From a checkpoint of a small transformer trained on Wikipedia: 15 layers, 4.82M parameters.
MLP neurons of a small language model. Each row is named by its layer, matrix (gate and up: input weights; down: output weights) and neuron, and shows model dimensions 0-127. Each number is 128 + 32 x the weight over its row's rms, rounded and kept within 0 to 255. A neuron's up and down rows have the sign that makes its largest values positive.
After each neuron's rows, "fires in" lists the words (lower case) most often at its 100 highest values on Wikipedia text that the model never trained on.

L2.gate25 [112  79 129 135 114 132 132 113 175  94 119 117 180 136 145 108 133 133  88  82 115 128  89  99  71 188 127 167 113  87  98 158 129  84 103 171 171 166  82 110 172 208 141 179 110 122 177 171 118 110 120 178 170 112 126 145  97 149 149 123  92 128 133 121 101 145 109 166 149 200 111 101 135 190 100 153 140 112 158 129 100 180 132 113 138 160 108 115 103 156 109 163 139 107 130 110 123 137 173 102  78 112 131 208 129 108  91 156 118 159 187 174 134 158 157 126  87 166 105 125 200 156 165 124 154 148 124 181]
L2.up25 [109  85 110 117 190 129 145  92 114 117 153 196 130 124 157 136 122 135  89 112 156 187 106 150 127 113  93 120 140 125 104 130 168  90 156 147 136 129 142 108 177 161  90 200 150 135 196  85 135 144 131 194  99 112 164 136 115 106 126  81  76 134 112 138  87 143 100 129 181 144 173 105 109 179  71  85 150  95 145 141 197 140 157 153 217 151 101 138  91 171  68 133 120 113 106 165 130 153 132 165  97 133  94 151 161 124 139 130 140 170  79 146 141 106 119  93 136 198 114 144 182 199 188 170 118 125  64 128]
L2.down25 [ 92 156 125 100 108 133 144  87 108  76 165 142 200 119 107 165 115  83  96 143 152  97 180 138  86 139 148 144 147 112 126 165  82  97 181 127 106 128  83  85 120 122 131 136  67 161 144 136 120 185  78 110 107 118 130 115 124 146 126 130 119 143 104 111 112  98 145 124 133 151 135  74 167 156 135 175 126 144 151 152 142  93  96 147 142 138  85 102 134 111 101 126 150 128 116 136 196   0  50 122  76 155 148 123 161 180 145 146  85 132 130 135 103 124 127 157 132 153  83 152 177 117 123 144 139 107 107 162]
fires in: "c", "et", "a", "m", "economics"

L8.gate174 [141 154 114 131  68 127 125 179 140  84 104  83 148 101 145 155 112 172 102 144 135  97 135 175 137  99  73 124 120  68 137 127  83  89 133  63 229 129 139 149 160 104 148 134 155 105 110 111 149 121 158 133 106 184 121  74 132 148 164 132  85 106 133  90 131 228 120 157 144 180  87  83 143 103 117 126 101 163 139  93 220 128 163 171 144 107 134 170 153 201 163 126 128 110 139 103 119 187 167 124 182 124 131  88 146 102 121 139  65 137 119 166 123 114 107 142 172  93 183 132 123 147 130 173 153 126 105 156]
L8.up174 [191 198 165 177  99 199 144 142 177 125 143 145 146 166 173  58 151 148  98 164 135 143 149 118  99  59 120 151 183 101 183 122 136 107 158  73 122 108 125 110 127  85 124 136 111 115 128 108 181 142 167 182 115 181 134 186 182 141 147 137  96 129 110  98 149 144  82 109 134  79 180 120 112 136 130 118  99 120 127 157  97 142 102 150 171  73 142 205 137  74 141  60 109  85 108 130 179 120 118 142 138 124  99 115 107  91 205 115 162 117 112 156 100 100 159 127 167 161  80 129 118 128  41 149 107  74 132  82]
L8.down174 [125 143 117 121 149 108 119 156 160 103 148 165 179 182 110 102  91 162 107 130  99 129 163 125 122 146 144  92 100  75 126 144 142 137 110  91 131  91 160 136  75 124 164 156 141 108 154 115 120 113 132 198 140 115  92 124 164 139 126 125 123  94 164 127 129 135 102 157 168  93 105  66 156 136 102 123 186 154 174 112 143 137 152 114 165 161 218 128 140  92 102 122 138 115 143  66 151 109 188 107 113 133  87 125 127 173 151 159  75 133 183 139  92 158 120  67 148 138 175 126 166  62 146 140 190 106 104 143]
fires in: "national", "a", "loan", "american", "professional", "an"

L4.gate94 [120  86 104  83  70 147 180 142 130 125 131  56 151 188 116 128 134 145  91  51 125 100 121 218 115 133 113 140 138 117 105 174 151 143  78 138 203  66 124 174 120  81 135 136 120 111 123 145  55 115 117 118 155 125 178 115  44 130 214 102 158  92 138 143 133 171 146 163 134 111 151 123 115 154  83 135 199 117 112 168  80 151 141 111 155 123  98 125 109 144 109 136 112  80 119 106 155 113 166 139 164 124 117 131 105 120 112 114 131 129 112 157 110 175 171 101  96 139 114 124 101  99  65  78 159 104 157 147]
L4.up94 [138 130 130 115 166 141  94 186 196 121 144 132 119 161 118  94 112 143  93 113 150 149  77 136 205 114 243  94 167 102 125 106 166 124  98 107 154 126 135 137 177 131  62 125 101  89 173  93 120 190 111  71 129 177 130 112 116 147 188 145 106 171  93 127 181  62 132  83  95 108 113 151  86 140  90 124 195  67 132 153  94 117 145  90 139 139 136 132 144 119 116 111 187  94 155 172 130 103 115  69 113 133 162  73 165 154 126 147 115 133  84 110 124 161  96 193 112 170 162 148 161 161 151 160 141 136 194 157]
L4.down94 [124  67 106 129 132 156 145 178 163 158 177 142 144 161  77 109 134 130 125 102 140 177 122 128 103 136 133 136  97  95  47 117 117 131 164 107 119 122 128  97 150 134 173  68 130  83 116 154 121  97 135 157  87 143  99  56 154 165 148 147 161  89 128 139  95  97  62 126 165 199 195 158 110 192 113 125 192  80 122  95 128  94 152 133 127 116 164  74 125 172 126 142 131 108 114  57 106 125  86 153  59 163 190 154 106 168 164  96 106 177 179 112 137  82  54  96  91 147 166 110 162 153  87 115 167 137  96 162]
fires in: "led", "moved", "returned", "representatives", "promoted", "related"

L10.gate239 [157  86  69 171 141 103 182 100 146 128  66 121 110 146 174  97 116 184 153  91 128  99 137 156  88 102 203 195 126  95 158 106 130  94  97 106 117  91 151 126 103 120 173 120  91 145 135 156 197 114 170 129 101 116 122 150 111  72 118 109 121 117 161  78 122 105 160 145  88 127 184 146 192 137 135 116 131  96  95 150 119 140 144  89 131  90  89 187 142 143 166 182 135 172 122  69 144 115 161 102 124 112 128  57 116 127 155  94 152 122 138 180 105 168 168 113 125 125 143  71 113 116 126 136 156 133 145  83]
L10.up239 [119 167 136 129 155 116  82 128 110 120 103  66 171  55 127 173 138 149 161 160 177 151 139  94 127 127  98 150 202 160 156 144 153 143 162 166 132  62 120 136 155 134 114 172 105 177 144 187 109 122 158 124 134 197 136 132 163 162 133 153 181 183  78 131 126  87 108 120 155 143 136 122  88 119 168 145 170 118 172 162  77 125 143 113 127 114 120 100 156 201  40 133  79  88 155 173 124 128 123 132 110 129 122 118 120 150 145 163 158 102 168 103  84 111 103 122 184 210 194 168 129 111 127 151  85 161 146 130]
L10.down239 [122 184 148 100 104 170 126 104  96 155 188  66 141 123 126 169  73 109 114 179 101 129  64  99 149 159 151 163 175 139 134 142  87 154 107 119 140 127 106 125  71 136 116 123 132  93 124 123 107 138 133 155 106 195 154 123  90 163  84 172  53 147 121 167 125 132 109 108 132 166  99  83 194 106 119 178 112 101 178 146 126  80 167 131 121 134 140  47 143 145 146  51 111 104 126  76 140 107 140 148 119 149 132 153 124 103 129 134 118  54 187  64 176 101  91 167 136 154 117 139 187 106 167 137  71 146 115 126]
fires in: "first", "next", "then", "now", "later"

L2.gate92 [184 141 191 156 136  66 134 129  80  91 186 146  92 102 136  86  99 174 114 132 139 138 171 173 219 118 110  76 150 113 114 112  65 166 122 173 111 162  86 110 117  89  98 182  81 107 167 147 108 135  91 147 159 156 142 137 103 113 146  76  54 149  85 159 125 126 141 178 183 101  64 113 117 101 108 119 107 127 111 124 132 137 166 133 135  89 128 108  75 120 157 141 123  96 114 170 128 160 166 103 138 123 162 157 127 146 100 144 116 128 136 109 129 131 116  44 104  81 159  94 192  98 157 166  69 148 132 155]
L2.up92 [128 133 141 165  62  95 114 111 116 106 139 165 132 128 170  84  89 173 143  95 125 165 129 144  98 128 123 154  92 127 131 102 155 136 131  89 126 163 142 169 123 101 137 130 107 128 135 104 130 181 110 149 101 146 131 104 138 159 146 105 117 164 168 144 114 109 169 102 187 134 190  91 144 109 132  68 165 123 134 122 101 135 166 136 231 116  90 157 103 149  67  91 196 135 109 119 132  46 156 132 174 129 126 118 168 125 190  46 142 163  84  84  86 178 102 104 126 112 140 171 110 141  48 130 164 126 115  92]
L2.down92 [132 104 144 126  54 143  83 132 130 143 105 145 133 145 111 121 128 158 136  60 137 149  86  90 130  93 129 114 148 145 160 138 152 154 120 127 142 161 145 125 124 147 158 159 105 176 111  96 190 128 143 148 195 133 147  92 156 117  87  22 102 162  84  83 138 143 144 176  87 103 110 124 131 126  84 126 147 175  81 139 157 147 128 138 164 132  80 119 122 116 136 136 147 140  93 119 105 170  94 121 168 175 106 120 143 173 155 159 154 124 129 198 203 184 154 161 102 121 121 134 109 128 102 102 171 118 168 150]
fires in: "u", "san", "lincoln", "incumbent", "tennessee", "montreal"

L3.gate47 [114  99 149 161 170 205 193  97 163 147  84  73 160 100 177 163  75 150 100 105  58 168 175  81  87 118 122 128 121 156  99  63 140 163 164 146 152  96 148 108  96 116 104 148 145 135 112  33 109  88 146 149  96 157  94 103 109  80 183 186  64 143 167 132 142 134  89 135 105 145 138 142  94 122 114 132 108 138 135  91 154 131 116 164 105 111 146 155 160 171  80 116 155 151 176 174 154 166 148 100 163 164 132 124 111 146 101 115 136 157 123 111  78 132 101  93 155 125 142 118 137 120 139 103 184  77 105 101]
L3.up47 [100 189  87 142 180 162 150 140 108 129 106  71 189 163 135  82  75 109 148  98 126 145 137  84  60  67  87  76 152 115 129 104  83  97 123 126 166 165 175 123 127 136 109 124 110 120 157  23  70 132 156 152  77 132 116 160 145 157 126 113 112 108 139 127 147 178 116 153 160 133 150 172 126 113  92 158 132 101 152  89 157 141 140 122 180 126 146 120 100 209 118 173 143 143 142  72 135 159 154 127 136 140  56 130 117  62 106  94 110 160 138 176  80 105  84 165 104 145  97 175  91  95  98 132 117 114 139 124]
L3.down47 [148 128 113 151 158  91  91 179 167 204 124  91  46 108 100 127 157 157 127 149 144 180 169 131  83 102 164 154  97 169 112 130 104 134 127  69 118  99 156  86 117 126 104 153 130 149 113 112 128 119 148 128 133 188 133 110 152 127  74 148 161 173 153 133 158 132  81 110 182 132 173 103 103  92 143 191 147  93 105 174 109 123 124 115 121 116 162  78  89 112 141 137  94 130 121 128 161 106 139 125 124  84  74 120 144 158  72 110 136 173 142 122 207 115  97 105 113 200  65 136  71  74  91 153 121  54 118 165]
fires in: "the", "executive", "great", "professor", "political", "authority"

L4.gate69 [171 138 126 157 124 170 182  90 128 136  54  82 157 129 125 113  80 113 107 109 117  57  90 162  74 107  88 118 145  98 121  73 163 129  54 145 178 118  88 136 143 114 128 120 155 122 152 183 100 135 136  72 170 142 189 111  92  48 172 129  95 148 137 102 114 145  93 192  99 131 117 150 165 113 106 107 137 144  79 175 115 159 129  82 126 132  75 101  82 113 164 129 145  95 107 117 106 192 194 122  81 152 100 157  86 107  51 100 136 143 157 109 141 119  95 112 157  95 184 119 173 108 168 129 122 138 112 126]
L4.up69 [162 151  77 137 135 152 176  78  87 128 110 120 129 106 123 112  71 115 111 154 157 103 119 111  62  96 112 111 107 116  97  99 135 133  54 177 140 119 114 149 140 141 124 126 165 153 132 194  80 170 161  55 163 128 155  86 101  70 124 141  88 145 147 135 111 146 106 151 125  78 128 158 127 133 176 110 110 137 108 179 107 173 155 102 110 139 104  59  21  70 135 105 165 130 106 149 118 174 139 137 103 178 134 105 143 145  94 117 122 165 123 110 143  98 100  98 149 124 148 154 217  95 190 124 152 128  95 121]
L4.down69 [125 121  93  68  95 136  98  99 116 136 189 149 100 109 118 177 150 178 144 142 131 132 133 114 109 103  95  83 154 142 116 155 126  87 128 184 137 119 180 171 138 189 153 119  95 216 127 146 181 133 124 129 103 116 113 162 157 178 104 129 142 109 140 150 142 175 129  72 137 139 147 113 114  94 149 115 142 145 126 136 178  25 153 149 132 136 189 153 113 115  82 112  96 120 142 136 136 128  40 155 135 170 120 146 119 144 184 162 159 129  92 181 132 101 123 176 135 112 112 167 137  98  86 149  79  64  96 174]
fires in: "system", "code", "region", "systems", "mode", "church"

L11.gate98 [167 114 158 132 139 155 115 127 117  95  96  86 182 129 153 114 186 134 156 111  98 137 115 121 173 138 205 193 106 155 121  94  79 160 114 119  86 134 115 144 146 129 107 133 183 108 138 110  68 129 114 176 139 141 108 141  83 133 144 128 140 110 169 126 139  97  86 122 174 104 111 116 129 166 154 109  98 126 122 106 130 150 121  90 105 112 107 137 111 163 167  82 145 154 186 139 100  55 127  74  96  77 126 124 155 118 143 112  79 144 139  46 133  81 140 134  57 159 148 170 119 114 243 168 104 179 144 114]
L11.up98 [ 64 110  84 185  99 128 118 104 149  89 133  87 164 151 166 154 121 108 129 160 162 128 116 101 129  99 133  81 209 129 136 132 127  85 142 172 129 103 153 118 100  89 111  86 108 176 119 138 138 160 162 111 122 129 187 110 106 128 124 152 238 138 125 180 125  93  84 164 185 171 152 109  48 168 124 134 121 123 133 137 114 156 164 110 173 102 107 126  83 194  83 116 162 142 126 109 162 100 119 157 144 164 119  89 121 153 139 145 153 172 123 158 128 170  94 121 179 102 135 105  75 140 106 155 176 115 105 110]
L11.down98 [165 165 165  70 182  80 110 117 168 136 169 149 145  88 148 102 165 116  98 136 126 102 129 134 131 117 151 146  74  82 135 114  78  94 186 105 113 134 146 119  95 112 139 132  70 103  87 115 125  84 126 167 144 142 105 153 155 162 101 117 120 103 132 106 133 130 124  72 117 121 109  68 151 177 152 116 127 138 169 116 158 103 159 132 159 105 176 153 182  76 160 152 116 141 206 137 117  92  98 180 124  86 128  82 126  96  89  98 141 117 122 143 105 127 161 173 103 131 138 137  93  98 111 129 115 105  60 132]
fires in: "of", "intelligence"

L8.gate46 [138 141 113 116 134 156 162 189 205  89  65 115 152  94 156 118 111 122 176  95  75 124 100 116 116 173 171 162 118  91 180  84 158 130 134 115  58 102 153 128 142  88  78 132 134 141 101  79 147 107 143 121 188 127  97 117 108 140 142 128 110  70  81 105 123 115  64 157  92  81 105 136 162 131  87  66 113 141  97 148 132 147 169 102  95  86 134 160 120 161 136 153 111 129 139 135 184 169 168 120 123  68 120 113  77 129 169 160 138 114 148  89 143 110 115 157  70 135 107 116  92 184 178  62 114 128  96 180]
L8.up46 [127 132 141 101 163 175 182 129 186 123  77 134 138  41 168 156 151 161 188 159  85 166 136 102 116 169 184 187 125  71 165 121 124 158 165  52  67 130 168 142 110 111  86 157 146 157  95  62 150 142 102  99 139 201 103 139 130 146 127 175 102 108 106  91 116 126 123 137  66  55  76 127 145 190  88 145 102 171 106 157 131 125 129 145 120 120 182 115 139 137 134 142  94 161 178 178 124 166 135 117 115 117 120 115 105 151 159 113 130 103 148 106 146  77  76 128 105 156 134 140 115 116 106  82 140 103 133 116]
L8.down46 [142 124 132 114 119 131  80  57 123 109 131  76  82 136 139 217  94  90 178 145 147 131 117 118 102  76 139  96  87  82 159  98 123 166 111 126 113 130 140 132 142 125 119 112 112 156 126  85 188  80 131 136 152 127 106 129 184  62  84 172  75 140 140 132 137 150 142 176 155 102 167  99 123 112 122 131 107 149 116 159 122 108  98 130 190 156 109 104  21 156 119 169  86 130 149 178 142 100  79 146 152  96 111 133 154 167 169 117 147 107 128 148  75 151 137 146 170 101  48 122 112 123 104 112 117 124 123 109]
fires in: "all", "fifth", "allows", "mobile"

L2.gate40 [195 147 129 121 146 162 148  80 140 133  97 154 161 155 197  73 128  60 105 111 106 122 150  80  90 131 132 131 110 137 108  81 153 131  48 132 129 148 111 172 155  58 111 124 123  68  72 173 159 119 151 119 135 124 181 181 147  97 137 134  99 101 188  97 101 155  98 212 130  96 172 129  99  99 120 126 138 159 108 109 102 154 113  76 103 129 132  98 182 166 110 122 137 116 110 179 164 140 184 129 117 181 119 201  75 114 102 111  39 125 140  84  86 102  82 124 168 169 184 123 119 136 146 103 116 138 113  96]
L2.up40 [139 121  61 102 115 181 168  89 119 139 100  91 160 148 147 131 135 108 115  97 126  66 139 143 106  93 121 177 140 128  68 121 124 159 146 109 141 133 121 183 137 120 102 149 156 145 131 150 106 104 142 112 125 124 158 178 103 171 152 135 142 103 165  95 127 227 140 151 170  66 188 130 131 122 115 105 186 158  78 109  90 174 133  68  92 111 116  77 148 186  96 164 164  71 107 150 157 167 144  94 133 145 150 167  43 116 131 161 106 102 124  54 100 110 104 181 179 105 195 113 118 130 101 115 106 119 113  77]
L2.down40 [134 163 122  44 133 158  59  72  88 150 158 103 100 125 107 150 121 131 110 182 144  81 143 106  70  93 146  87 122 193 153 109 120 107 102 130 134 161 119 144 105 163 116 163 130 127 108 152 126  92  24 133 136  92 127 166 195  93 145 162  89 132 158 147 169 161 155 139  84 158 150 125 135 115 185 107 156 199 129 165 106  53 123 114  89 137 137 189 165 110 115 128 181 164 111  99 141  92  75  98 155  88 123 128 136 164 158 159 176 135 110 119  75  93 138 131 145 117 137 110 145 112 129 139  66  69 109  77]
fires in: "government", "law", "ministry", "development"

L2.gate178 [ 83 107 154  72 110 128 147 200 181 131  93 119 164 160 139 104  36 140 137 138 152 114 132 107 120  93 148 133  89 143 107 142 134 124  97 148 120 169 134  79 109 100 141 109 117 147  44 126  77  83 122  97 107 128 134 134 124 107 178 126 144 103 148 131 104 132 150 152 139 166 166 157 130 137  87 177  88 155 171 129 106  90  91 127 188 173 173 178 173 159 103 128 188 200 156 131 133 110 156 113 139  82 124 148  90 158  86 132 173  90 182 107 109 114 154  45  77 173 140 154 145 152 164 150 116 158 175  86]
L2.up178 [ 79 160 130 120 103 127 122 189 165  99 103 141 162 127 127 108 119 129 127 113  79 105 161  75 106  89 126 111  88 109 142 124 147 100 116 158 185 166 169 153 132 204 139 159 163 149 185 121 116 135 138 119 114  87  94 135 139 105  68 109  77 167 138 105 196  66 116 124 144 162 121  88 141  84 158 202 144 115 174  85 127 117 177 129 176 197 176 133 111 159 110 151 197 128  91 100 179 129 124 135 146 159 177 188 188 107 111 121  88 163 123 123 143  94 168 171  78 101  97  64  91 137 145  79 113  95 170 127]
L2.down178 [135 168  79  89 158 186 179 130  62 146 121  79 154 128 121 125 116 170  98 131  94 207 186 141  68  85 117 125 149 109 143 164  79  94 129 110 151  58 141 113 140 133 125 119 131 106 126 126 139 127 129 146 169 119 179  80  97 121 113  74 110  61 147 164  86 157 118 182 152  71 105 109 125 104  97 165 102 118 111 110  98 102 254 129  97  97 101  97 158 114 110  81 148 185 191 109  81 146  79 147 106 121 131 103  75 148  95 132 142  80 104 168 177 114 104 135 125 144  92 150 129 154  76 104 157 115 112 123]
fires in: "of", "joined", "staff", "born", "behind", "attended"